{
  "num_hidden_layers": 12,
  "intermediate_size": 704,
  "attn_scale": 0.125,
  "extras": ["capped logits"],
  "init_std_up": 0.0312,
  "init_std_down": 0.00636,
  "optimizer": "muon_variant",
  "schedule": "wsd",
  "train_tokens": 392900000,
  "dataset": "wikipedia_en"
}
MLP neurons of a small language model. Each row is named by its layer, matrix (gate and up: input weights; down: output weights) and neuron, and shows model dimensions 160-255. Each number is 50 + 12 x the weight over its row's rms, rounded and kept within 0 to 99. A neuron's up and down rows have the sign that makes its largest values positive.
After each neuron's rows, "fires in" lists the words (lower case) most often at its 100 highest values on Wikipedia text that the model never trained on. A number after a token or word is its count.

L3.gate657:16 55 38 54 43 49 47 51 45 47 49 47 53 49 56 28 45 44 62 44 79 46 55 49 41 51 55 61 44 56 54 57 42 62 57 28 40 42 51 44 51 45 34 64 41 58 56 43 63 58 33 42 37 54 38 48 43 56 47 35 53 60 57 35 39 48 33 35 28 42 49 50 35 25 66 47 31 55 47 34 50 53 26 54 50 61 64 42 42 44 35 70 37 42 38 35
L3.up657:48 63 53 49 49 42 61 52 46 43 59 55 45 50 39 50 52 58 60 33 31 59 42 62 37 40 43 25 47 37 46 63 59 42 43 47 56 63 62 36 49 40 44 52 48 42 38 62 53 66 17 48 41 57 50 47 57 68 56 31 46 56 57 43 57 53 39 45 41 39 49 59 65 39 36 46 47 44 53 76 54 51 21 52 64 38 53 32 37 33 62 47 52 47 31 46
L3.down657:39 66 41 45 48 42 50 37 24 44 31 77 66 25 49 50 58 52 45 53 69 36 60 58 72 41 70 68 45 57 63 69 39 42 46 35 44 41 67 49 39 53 51 35 61 54 62 45 44 68 56 49 41 42 59 66 53 50 68 45 68 49 38 48 42 34 66 55 36 53 61 21 26 64 68 23 61 56 49 31 54 53 77 62 54 56 30 40 50 61 51 46 70 36 55 41
fires in: "north" 21, "south" 10, "anthony" 6, "northern" 5, "western" 4, "glenn" 4

L8.gate649:58 50 54 34 62 61 66 46 40 55 58 40 58 48 51 64 62 52 40 60 65 52 47 34 37 48 51 64 52 37 46 58 50 32 57 58 60 54 45 56 48 59 45 47 55 48 54 34 58 46 50 53 36 52 60 70 62 52 48 33 66 52 30 28 51 32 30 65 62 60 63 39 25 41 53 43 64 72 43 42 48 57 54 57 50 70 77 32 20 38 39 39 45 67 58 26
L8.up649:58 53 45 47 56 27 46 61 38 07 51 56 54 62 21 67 46 46 50 47 56 40 64 54 43 36 59 48 64 67 56 50 43 57 53 35 55 52 53 49 45 56 33 48 47 53 48 52 51 51 32 59 36 78 38 50 55 51 54 51 28 74 41 56 48 62 58 67 41 48 31 51 55 41 51 51 59 47 54 41 38 45 53 53 34 48 50 55 33 44 51 50 30 34 47 59
L8.down649:54 64 52 55 55 22 48 52 54 55 48 45 47 37 52 42 47 70 62 48 48 43 50 60 31 48 65 61 55 52 42 67 65 56 42 52 56 62 44 40 50 49 47 49 42 37 48 46 31 64 53 50 56 60 48 65 50 39 48 35 38 18 60 51 31 57 70 25 43 36 65 76 64 66 53 63 45 61 49 58 49 56 61 63 38 27 64 36 38 59 57 46 45 52 39 27
fires in: "april" 14, "september" 14, "july" 9, "october" 8, "august" 7

L3.gate686:35 62 51 50 59 42 46 48 58 58 58 51 55 43 63 76 20 44 54 43 42 59 28 55 29 67 66 45 53 51 63 59 55 64 59 61 64 40 65 61 30 49 56 74 39 62 49 32 38 34 57 58 22 60 55 71 43 60 81 46 41 81 63 49 70 65 49 39 37 47 49 50 51 47 49 68 71 49 50 56 47 69 52 46 53 59 26 47 78 77 71 48 50 36 52 49
L3.up686:51 53 50 64 58 48 39 53 58 42 59 37 54 66 59 70 56 57 41 57 56 46 50 58 38 43 55 55 37 55 55 60 61 46 35 33 23 42 65 32 31 49 43 62 55 53 42 65 62 76 55 41 69 58 58 63 51 48 50 24 50 46 49 65 48 59 57 36 53 53 58 40 59 51 52 58 64 73 45 47 52 57 46 40 57 61 63 64 26 41 37 21 56 26 60 40
L3.down686:49 60 52 45 50 38 42 55 36 63 57 43 47 55 47 75 46 44 34 33 48 45 28 53 46 70 42 38 56 58 59 64 56 52 52 60 59 49 68 46 13 44 62 47 36 69 43 62 48 40 57 51 12 38 63 47 22 65 77 56 43 65 60 36 64 50 36 71 49 34 54 54 44 56 37 61 32 61 37 38 49 68 75 43 63 48 47 48 31 66 44 61 57 62 63 59
fires in: "no" 26, "none" 6, "her" 6, "non" 5, "mbarara" 4, "liberal" 4

L8.gate541:62 49 53 62 52 38 42 59 38 40 57 58 50 44 46 64 46 53 45 61 53 59 25 64 61 57 34 70 47 24 59 57 56 62 46 33 60 36 48 56 68 53 52 57 50 37 32 35 36 54 50 63 66 60 62 82 61 45 25 47 58 50 47 59 47 46 67 59 38 31 51 55 43 45 65 45 63 45 51 39 65 48 29 41 46 52 38 47 55 39 66 35 56 40 44 55
L8.up541:59 40 61 60 57 71 46 43 56 32 54 29 53 49 42 34 49 50 60 48 80 46 42 67 59 50 52 66 48 62 55 52 48 45 55 59 42 51 50 47 30 54 41 57 55 21 47 48 52 63 70 34 58 61 31 58 65 52 37 50 51 59 39 45 45 55 61 40 36 69 49 54 60 37 56 75 30 43 35 36 41 62 60 51 60 48 37 60 49 59 64 50 44 37 54 56
L8.down541:40 56 53 44 37 55 27 50 42 63 59 53 62 57 38 58 22 53 40 42 50 41 59 79 50 48 48 64 49 57 33 43 28 61 37 39 31 48 40 70 50 21 38 36 49 50 49 73 65 41 43 39 50 46 38 31 46 49 47 59 50 43 49 43 68 53 42 46 45 45 48 40 41 42 48 52 55 52 47 44 49 65 67 48 48 44 40 47 77 45 27 66 36 65 67 68
fires in: "an" 50, "animator" 5, "notes" 5, "society" 4

L3.gate3:44 49 68 48 48 46 46 42 47 64 47 69 48 45 35 36 30 99 29 44 50 73 33 42 63 55 40 56 27 58 41 39 59 48 53 48 51 33 64 42 68 83 36 32 63 55 55 69 54 44 57 54 42 45 41 34 39 61 42 48 51 52 68 25 40 61 41 56 60 24 59 43 32 17 48 52 53 54 43 46 29 49 32 26 38 53 45 68 51 35 55 55 54 43 39 45
L3.up3:80 44 38 54 27 67 36 67 07 24 50 67 63 62 49 63 59 40 48 59 49 61 64 63 38 59 59 25 50 47 48 47 41 42 36 43 39 53 61 55 67 57 37 54 48 42 60 44 55 48 54 41 51 66 61 60 49 51 17 45 43 60 69 49 58 69 39 67 51 65 60 45 31 57 40 73 27 39 43 70 36 46 49 56 45 60 50 39 39 32 36 31 34 54 55 37
L3.down3:46 51 49 29 49 58 87 52 53 56 47 45 55 40 43 46 49 51 49 65 48 43 62 53 55 56 55 30 34 54 48 58 33 32 48 50 53 64 43 61 69 38 56 40 43 45 34 38 39 70 26 40 47 55 38 42 57 44 41 54 56 30 48 32 38 31 37 60 34 33 41 47 64 45 52 45 43 45 76 34 42 37 58 54 55 37 50 36 08 65 61 69 45 56 38 53
fires in: "may" 26, "january" 18, "october" 14, "september" 14, "april" 5

L7.gate683:48 49 59 57 43 67 46 46 51 71 51 46 63 78 51 54 62 69 36 61 54 48 24 50 33 58 14 49 54 27 72 33 64 70 65 69 31 46 36 56 48 51 66 41 65 64 50 64 51 65 69 63 62 55 46 53 43 54 55 57 47 61 57 57 49 46 31 37 45 49 55 71 64 64 42 45 50 56 50 62 56 56 33 41 55 40 54 47 67 74 29 47 44 41 36 55
L7.up683:65 80 36 53 41 50 52 62 52 31 46 65 35 37 38 46 49 47 43 65 44 55 54 42 41 42 50 35 50 51 54 50 42 45 47 27 38 19 49 39 39 23 44 31 70 40 54 69 60 42 59 39 34 66 49 47 44 56 38 38 54 39 59 58 47 62 38 41 55 58 61 48 46 47 58 38 45 40 52 55 63 34 45 48 41 49 41 60 70 65 23 60 47 55 39 60
L7.down683:58 64 65 51 59 57 46 51 42 57 83 53 34 45 48 14 64 57 48 42 30 29 33 52 66 55 50 60 55 55 58 46 46 35 71 58 53 44 36 38 60 40 33 69 35 54 61 43 38 49 44 45 37 64 43 53 50 38 40 57 50 33 24 55 61 60 28 56 49 44 52 51 59 34 62 61 59 47 50 31 48 65 29 55 55 41 58 61 59 38 41 55 83 51 55 48
fires in: "0" 39, "should" 5, "could" 5, "4" 5, "someone" 4, "did" 4

L6.gate16:60 44 64 60 32 54 53 25 39 73 57 42 51 63 52 34 41 52 47 50 59 66 47 45 62 55 55 38 45 58 51 57 47 42 60 74 34 25 61 46 45 55 63 44 24 48 57 22 43 83 57 52 40 71 44 43 51 55 51 50 51 42 72 73 42 65 67 32 55 52 40 55 57 57 46 37 58 26 41 35 55 82 44 46 50 41 54 55 53 54 58 46 41 62 58 49
L6.up16:58 60 53 47 64 52 63 51 54 54 57 50 79 58 47 51 60 62 33 62 43 59 70 48 46 44 73 32 58 49 40 54 53 50 69 47 42 27 42 67 43 65 60 57 39 49 53 54 47 46 60 43 39 60 25 33 29 67 40 48 44 54 50 60 63 51 34 73 40 54 51 43 47 53 50 48 42 67 52 59 66 49 74 34 52 50 31 58 52 45 55 52 54 63 64 40
L6.down16:47 48 50 46 49 47 32 56 44 48 47 39 44 48 50 42 51 37 63 63 47 29 42 69 78 69 45 57 48 51 32 46 65 55 38 61 49 75 64 55 36 45 53 56 39 52 44 09 64 63 53 60 32 52 75 50 55 40 73 71 34 38 40 49 53 45 76 21 61 48 45 71 71 70 48 41 49 32 36 45 25 38 33 57 53 47 59 46 16 61 59 50 37 25 36 52
fires in: "june" 15, "january" 12, "july" 11, "february" 9, "august" 9, "march" 8

L7.gate65:58 49 58 49 50 56 68 41 44 47 45 52 70 63 52 55 45 36 49 26 27 45 69 41 57 57 39 47 36 58 29 85 37 32 55 33 27 59 67 53 46 36 57 62 81 52 42 61 32 53 72 65 50 51 40 43 44 66 31 46 43 61 55 67 42 41 44 57 48 55 43 26 52 67 41 45 41 49 66 49 39 63 57 55 47 58 71 50 51 51 42 40 44 58 75 55
L7.up65:54 23 56 33 51 29 51 47 53 66 77 56 72 57 45 57 33 52 32 45 43 48 39 80 63 48 70 61 44 73 36 36 58 76 54 51 58 42 40 44 53 50 52 42 65 18 57 45 42 57 41 43 28 41 72 50 41 68 43 33 54 56 45 36 38 56 48 55 50 61 44 52 52 53 67 52 46 50 59 40 49 51 61 55 18 72 47 44 37 37 51 48 50 57 60 45
L7.down65:34 66 52 73 49 51 60 60 43 55 57 68 57 40 63 47 52 34 74 42 37 43 52 27 51 60 62 50 60 33 41 29 31 34 51 43 46 68 74 56 39 67 35 56 60 44 36 50 50 50 50 62 57 28 40 52 69 56 33 44 39 59 57 65 38 32 51 40 64 53 51 34 48 60 38 55 50 49 46 63 83 64 53 41 57 23 44 45 38 55 47 66 40 60 58 61
fires in: "january" 13, "september" 10, "march" 10, "november" 9, "april" 9, "august" 8

L9.gate399:62 42 48 57 53 38 39 43 53 55 55 38 49 49 59 59 62 69 62 65 33 55 54 41 31 56 38 66 56 49 57 28 64 44 20 51 51 44 68 47 21 63 55 44 34 57 41 74 43 42 42 55 50 55 51 53 45 43 27 55 62 42 70 39 34 38 56 60 67 48 63 32 47 35 46 50 79 46 59 37 43 43 46 64 37 39 49 51 29 67 60 56 56 65 38 35
L9.up399:52 68 45 54 68 70 32 70 47 50 54 38 59 67 56 44 53 45 53 23 47 40 63 42 42 68 56 43 45 52 60 43 66 60 58 60 55 29 59 60 43 57 48 38 31 65 64 47 44 64 54 38 52 49 43 53 40 51 32 15 39 56 50 62 46 67 57 58 40 36 47 49 19 30 68 36 41 61 58 40 45 70 37 55 65 37 55 52 57 68 59 26 61 53 65 45
L9.down399:47 37 64 54 61 47 40 47 55 57 55 43 47 39 58 53 50 58 52 48 49 44 37 47 46 51 59 78 45 60 44 85 59 51 53 26 33 64 48 48 60 52 55 71 50 21 43 54 61 54 46 39 49 48 32 49 53 26 71 57 69 56 59 48 29 38 53 39 49 44 61 35 49 51 47 69 57 44 43 26 56 39 60 38 69 62 49 38 22 58 42 55 54 59 41 36
fires in: "in" 12, "april" 11, "july" 9, "march" 9, "january" 9, "may" 8

L7.gate567:47 81 49 58 37 41 46 60 42 52 54 41 55 41 46 42 66 65 53 54 45 61 70 75 49 43 65 43 55 72 62 50 47 50 34 54 49 49 49 55 37 64 40 26 56 44 64 30 38 69 50 40 38 68 61 61 59 48 46 64 64 60 45 51 46 52 58 56 52 79 52 51 36 43 66 49 69 58 57 42 49 37 39 58 51 55 48 36 07 52 61 43 47 39 47 49
L7.up567:57 50 58 69 43 33 32 42 65 49 46 53 51 62 48 39 59 55 21 39 42 59 59 48 71 57 39 61 35 71 60 47 54 52 41 52 44 36 44 71 33 62 59 72 41 38 52 51 40 59 45 63 41 54 70 54 59 69 46 61 35 26 58 64 63 83 74 31 56 61 53 54 45 54 56 53 69 48 37 52 58 60 18 62 44 45 39 43 46 39 42 58 50 32 44 41
L7.down567:37 33 48 34 35 65 45 57 50 62 55 42 59 36 57 54 55 51 36 60 69 39 56 58 70 53 58 52 40 49 49 52 53 55 46 31 48 43 32 68 52 34 55 40 71 48 62 61 34 57 32 42 38 57 54 48 62 65 74 41 47 55 32 42 59 53 72 61 58 48 37 49 51 72 40 30 58 47 64 31 52 30 58 42 48 35 48 38 15 63 49 54 47 60 30 32
fires in: "november" 15, "june" 13, "october" 11, "march" 8, "july" 8